Weights of a small transformer language model: MLP 448 SwiGLU, tied embeddings.
MLP neurons of a small language model. Each row is named by its layer, matrix (down: output weights) and neuron, and shows model dimensions 0-127. Each number is 128 + 24 x the weight over its row's rms, rounded and kept within 0 to 255. Numbers have three digits each. A neuron's up and down rows have the sign that makes its largest values positive.
A block is one neuron, or neurons of one layer that tend to fire together. Before each block is what it responds to, as a language model described it from the Wikipedia text at the highest values.

Place-name word completions
L7.down70:132133125104153115109120099136111161110136094158165106156138138144153133095147100105104120092147135111126107135093121105136114071130162124118173127139167115145138166136170148149122137153150159125148103110152123126162154148185102183088162130143124137158120186116118132160154148102153108147134108125113139145144151134138157092096106166138191162109108219131117146142183133081120090131130
L7.down108:126121137104164096162121148126133131119106135154166076117135175085132144131124061139142155161107125119139069156168116146124112133089158137128083133181127124145138113152123106148150086109160134134199094132091144158113118147157172124109129117134112144100109132137140096095135124139101141101110129113054124140161118096112093105113153134109099159131141150128120119108147097157126159105141
L7.down125:116134161104116140123093162117107163132046155179166114133165122143124103130108138122113158154141101128129117107115103131128127112096158187129148145173185124129131135120123131142159136131111133136173143124141159127186104105089118139119149125094134104124151152050091085114139150149126111112104122125117132159091122123137133153127106150181146151092102115152094149127101118126157160105134
L7.down152:097143131105146107083151138143117111135075166140139130157160126128142105142148109128103126119125109161143104127138095152115113128105140116132141155135179114150154142145109157117166121141086166131154118114155127156200095119126113092117130085108151132115103137136126159108123151101108137100094145125128148132112127135149103154094122122128127101106098113137151141136133136137127139127121
L7.down199:179088111171127117125134126147162113125115156101100129102128158146154165112158167112136194132127111188122150093153145074104156121173151134108116135156099125140116111128090170151138164152098098088105141096115115143191150125126164153149116095125194138109144118161120142123102114101150152117123100118155133157131124130076122103153141128103124082121107127124137156151096108153104105161116
L7.down399:133157117137103105098072134119121109150143118090122134136123122111129126114099144175172128163106070117135128127125104122158150144142133119091092141139105129141105097149133142111131161126138091153127123142081146155143141135096126159063146167100105138094124141148132122100134163130116097095117160119120172087171133143114151067133112073150118123107136137106136146136134117137139102160176
L7.down408:171163088144135119149109161094141144139121173121137096109109145112116168149126128122125141119108075105101157143146118090186071127108103111160097146120127140129159110182178146170154116099136175128101143127171119101108126118157127150173142086107159162133140118149112153132148150148115162152127153152144081101132099135125087138143150163128141122126150135147131132134163123120137121122152
L7.down445:124142127134110129102124162109100148096074133112114144116087134102103138120096156146139133143141105100094135100144100129167117123129097092120074084107154110133085141123137130146158099128116140127117137107126151156126137130111133165127143148112139180130116076109171115111136122119137113141090131112095088104124143146156080191161117094155119092144149123145117175153130113133092103118146

Subject-predicate boundary
L8.down233:139085148120112107115073140100107136127095091139116124170139095104112128167127113114096080132157114166130123117135114137092134128110101135167125168163142112125138128163089148133108114141131095092118087112131128114121134110107160142077129101068144142109123142112089092198104093175098145145134083094155145115150125151111129147153104117114118126139118164120142102126114089186141121143125

Verb after sentence subject
L7.down84:120127123126168143131109081114150097133104145128182134087109102132071110141107099114107094128153125134154156126162131090121134121158126178133149122159143131122126133151118099086145160105064138100110144132134134118091105149133149127106160127171123137109154103164106093104126093092111101185137098090165110099121135146188090128144144131108085150103135151106109123128139080153163144174114
L7.down85:159103140128127137113101167091133136133140107140152125132176101100132102175122087053106150114122127159153148151101161151124095139154131109125097139155117089148149167147094174156116097147097118150112154153132142113149120152091159121082106115123118118098109093091109092115119111131132141133082115128120123080093098142142101124131095148107129119134133112139151096146120161160161139152132
L7.down102:153148149143179106142128150128132169073155050143116084125135125130105108123115110136123112126118088117109126164121106123097132124148145103127173158129118101128079108106122127134103121121145131115084134096117098163090169113135114129075128157162114149150123117105071137108146141129146130121150083121169167122126133157089142132107140114085112120103128098127135129112114173120111114119156
L7.down140:118139127157130115114123172135134109084120126149146140189175153129126171099162115111124150116141116136133170123142126089115128115136143112151086128151159134168137135142149158137124118141161088113104112136104144099152103139117111113136126131135103126126127144115088145137091203121129120140160163117178149142100117128161170138108147067126137096161118119132101124160138142134095067102165
L7.down237:123092145146112125104108115162153109108129108139125115165182115095126118116138121132115121140104113115122143145116139113136114142117123143109078174105145132133089120118093120146143108111102093113109086124143135110141127150134115184141201115117108158086133097128168143114082133133114118141113129105133123126139124115147132138123079097103094126086144139129101101175127133108134104167149
L7.down281:181144079135123135112156124135145127117149104125136104127117113140093119147162149075099103164116154130124114126112135130157140123095163089139091132081141125121103124128185143154137145094136126107140109164130157155135135143117144206099107093118154156115129101110119112114123125097115137113120132137138103132137118133109155154130101105143115117148139160140101117157112145133116151124115
L7.down340:133093126119128136097107147129159135140142139120140161152162112167087131140149117084075162116139134125087129115157118142139083157141167110163153152118164118115108119151115130147158088147117122162132099138102142135168150129105152093077070111136110087132142130133110160119174115092113083098131140121097123146188126165099111115096108100137100092112142134179117160134096155142113150141099
L7.down421:121088103181104150139143124100088139146129126130095146131094122078074160143105102099131105084150138121126099130123130124145094130148138128138134094120142105186135145161104130116129160077115118174174160102147165119131103121104117114122116120063145129165096094111127150123129134120141163134143122121123155124145146096080155159124106102126164175107143138138128138117170156086151148147180

Mid-word fragments of names
L6.down23:112108098095102140111102151147117098134128092142090109158114181174141106182128100102188142116123103100118114105140120129141163112142082142146117131162120139148116066130174137103151146077144137128130145137164118120179119130118137144151102153128133132143132106136141113119116087083116135143141118134109146117078089118122105154127078128104090159155130160068131137105152149155123121083130
L6.down40:129126155178105093135099134129105122125086177092131117111101153124144126134112120115147120180134081158131157097079167128106090144129109139151120133143155118087104155125139123150162151087164132161076141156129132132152164148122094067141128101140126080107178093118116123087109125115159140114113116085127125113140122146108143114139142108078121108132142130148137117157143136125137136161144
L6.down95:094140161137132101113129117117112101107153092148128121144153105112108142123127121169115130118154180151101170084162128158110122126133105172153144137186106174114132128144127167141102105153144114139150129120149144133137139121131122138148118086123147102112138151141139097135166117090114125072152121169123149164133161106110117154153148111114146135104109107135115143140116140095121131188126
L6.down146:168142167096105186098122155132097168102123155152123081141098129122138129144088126149108151139106099140143088092090146105153120107123094125113118148152125165124110112119167131117114149121105142134147126068137115167095142137145136064098144122099128132173113153125107105105123138122086175143110113083136096085099146116081147093115140150143101176136114116138097166119147129138089112090119
L6.down147:144117105164122164115144109135139137101175126144100143088119134077106104132137143141148120105136135122189112124131098152147123109143067124162103137131114159100103119109100102103126177131160114133150163154177099125102139116119117179136108158074144148121167130081161121106107159060128136141123137111118150095100113133125187112132092118116106095136158136121102135138107142127125117098149
L6.down152:128148130130124114103152129084113152141175143085127124092154109151133155159141153141156123113115099130128159119075161167116092097135119127112146110122100131136147159126123142178124129123134103137108125131144122138138160179171096113112111130100131121107130129131104101169075154138157107116126114104151107127123134106149135160163115063159148154147155120101149118136136113110125107157086
L6.down168:123098172097121125094087141160113145138116133158112119142123134122130089094139136159110136120161164118102135160087154142171095129087118160131118121150140151134129115079102104102144129137133152137115127103131072107091145149119073109147151143098115053106100114143135097097167136154099145171101164147157126135130133129099135135126144128091162105075138112184116131158127122119164145128095
L6.down443:108134094121173130140157090135129068104123140101148115158123094099115111081103141137136103105106125086104111114107148158105119086137090150158137151082136125139130148155178129113151153136141160126123133155192093146136171129174169219123137095118094146131119097111132146109162123151137155147144109085123132157151102113103107119141142127099118137123143106119149140098126118133134139143120

Place-name final pieces
L8.down327:138107110134120121082134133084091126136111205154143136143077152133127120143131137127158119165133141119151128190064156145112112126148094157163092176150069154128087147120154147125129137105120160144122122140131160103104125132120154173136128138101134118104131125114093140134105152151109136101107126128125124099109143118124170155142137099147109125127102132110124113090158135135144142178134

Block-ending boundaries
L6.down156:149152120132115133132122122125128131117144131127125127123099125120111127133132122131122112149124114113116131097104153145132134126143114141145126118094136141129095140096103109136115128125110142127119117111123113128126131125117137255126124140122118080172145121131151113143129139147130121115107118144128127115140121141107134144146105145166131115116138149157142133138158125136105133126133
L6.down164:154116144197141105138187131134146127096134092121158123121134204093106075139096143107127105139161133083175100132132135153160133149141103092125104128112123128099110134117109118163149127074175138102131131106172094117138140117113130181102110125111132149172106112132150140136084178134126138126086103122126151108131051086125131133114110108172142105130115118153139093092097134120163163112115
L6.down186:148107148110162143095119153147136123116116131135129127129129110133156116138080159090154172123132110150110150142168149095142085159096163132162074165111133124137087165072146170110116135132153101108145102130138130079106114161144132118186114100113143144133123153096126116124162078114110136121109105147102138116190131119158146113137139117153148071131091189099159160107138094103061111142104
L6.down315:144135150191125125116142115138112135132138146158140137142138150140124081147109151097146140114132161162099129128128159105109124126122119150151106161107141103131148158088114119159125125105132158136185116123147122166113125128129123198115125144140110127108140146099156152120119094132191134117136142101134167118136114163096108144126138140166108137152126091131125141150124066128126148159135
L6.down316:102115135133109136088110103141155165141133149164129123075117129138142111149155144191108134126104113147142084114124126145091146127134109125119153116130118084112148101135155141063089133145093121111160119135157094145072081151143125205173107142113143112154159114121056136131133183119108135115143108162101138105103101119130132105145109168154117120129078150123150125129186118166165126150155
L6.down325:109132133118147134100105109070092139114131161175128115129115123158116113080111158164129111115114130161089111121185170136130077125123137116129162111098131151134143123151088152146113134133120103176108091117137146112146120116138138218098117172098104166138118132132134129166083118160179113123115097136133138171109156116110170113114139115154133096160137104114060147133143121145164130114144
L6.down377:102079097123129132108122122113123149125150120128148081093205117118141128094104070081120153138121124122132133081150118109147132126130141138119146143172134146120145113091101129147124152128122083120113097135138085137141163125117137163091106131124129141107153096145150125127143158157160147110170149122115079155102133112111097125097136068110114088147142128145155133123151132117090096154136
L6.down415:115131107148134110098153131133150118094121134151113119121161142105159072102133114150154103171135139149163187149104140145118089093149126148144150144110113111144151112144126140137129142147163103190132125110124100154115111141099120187107155150111126162132128114131049107137182114122119149180176160105155137117132104120182169125115119090179134103134117121153118122130158156144088151108129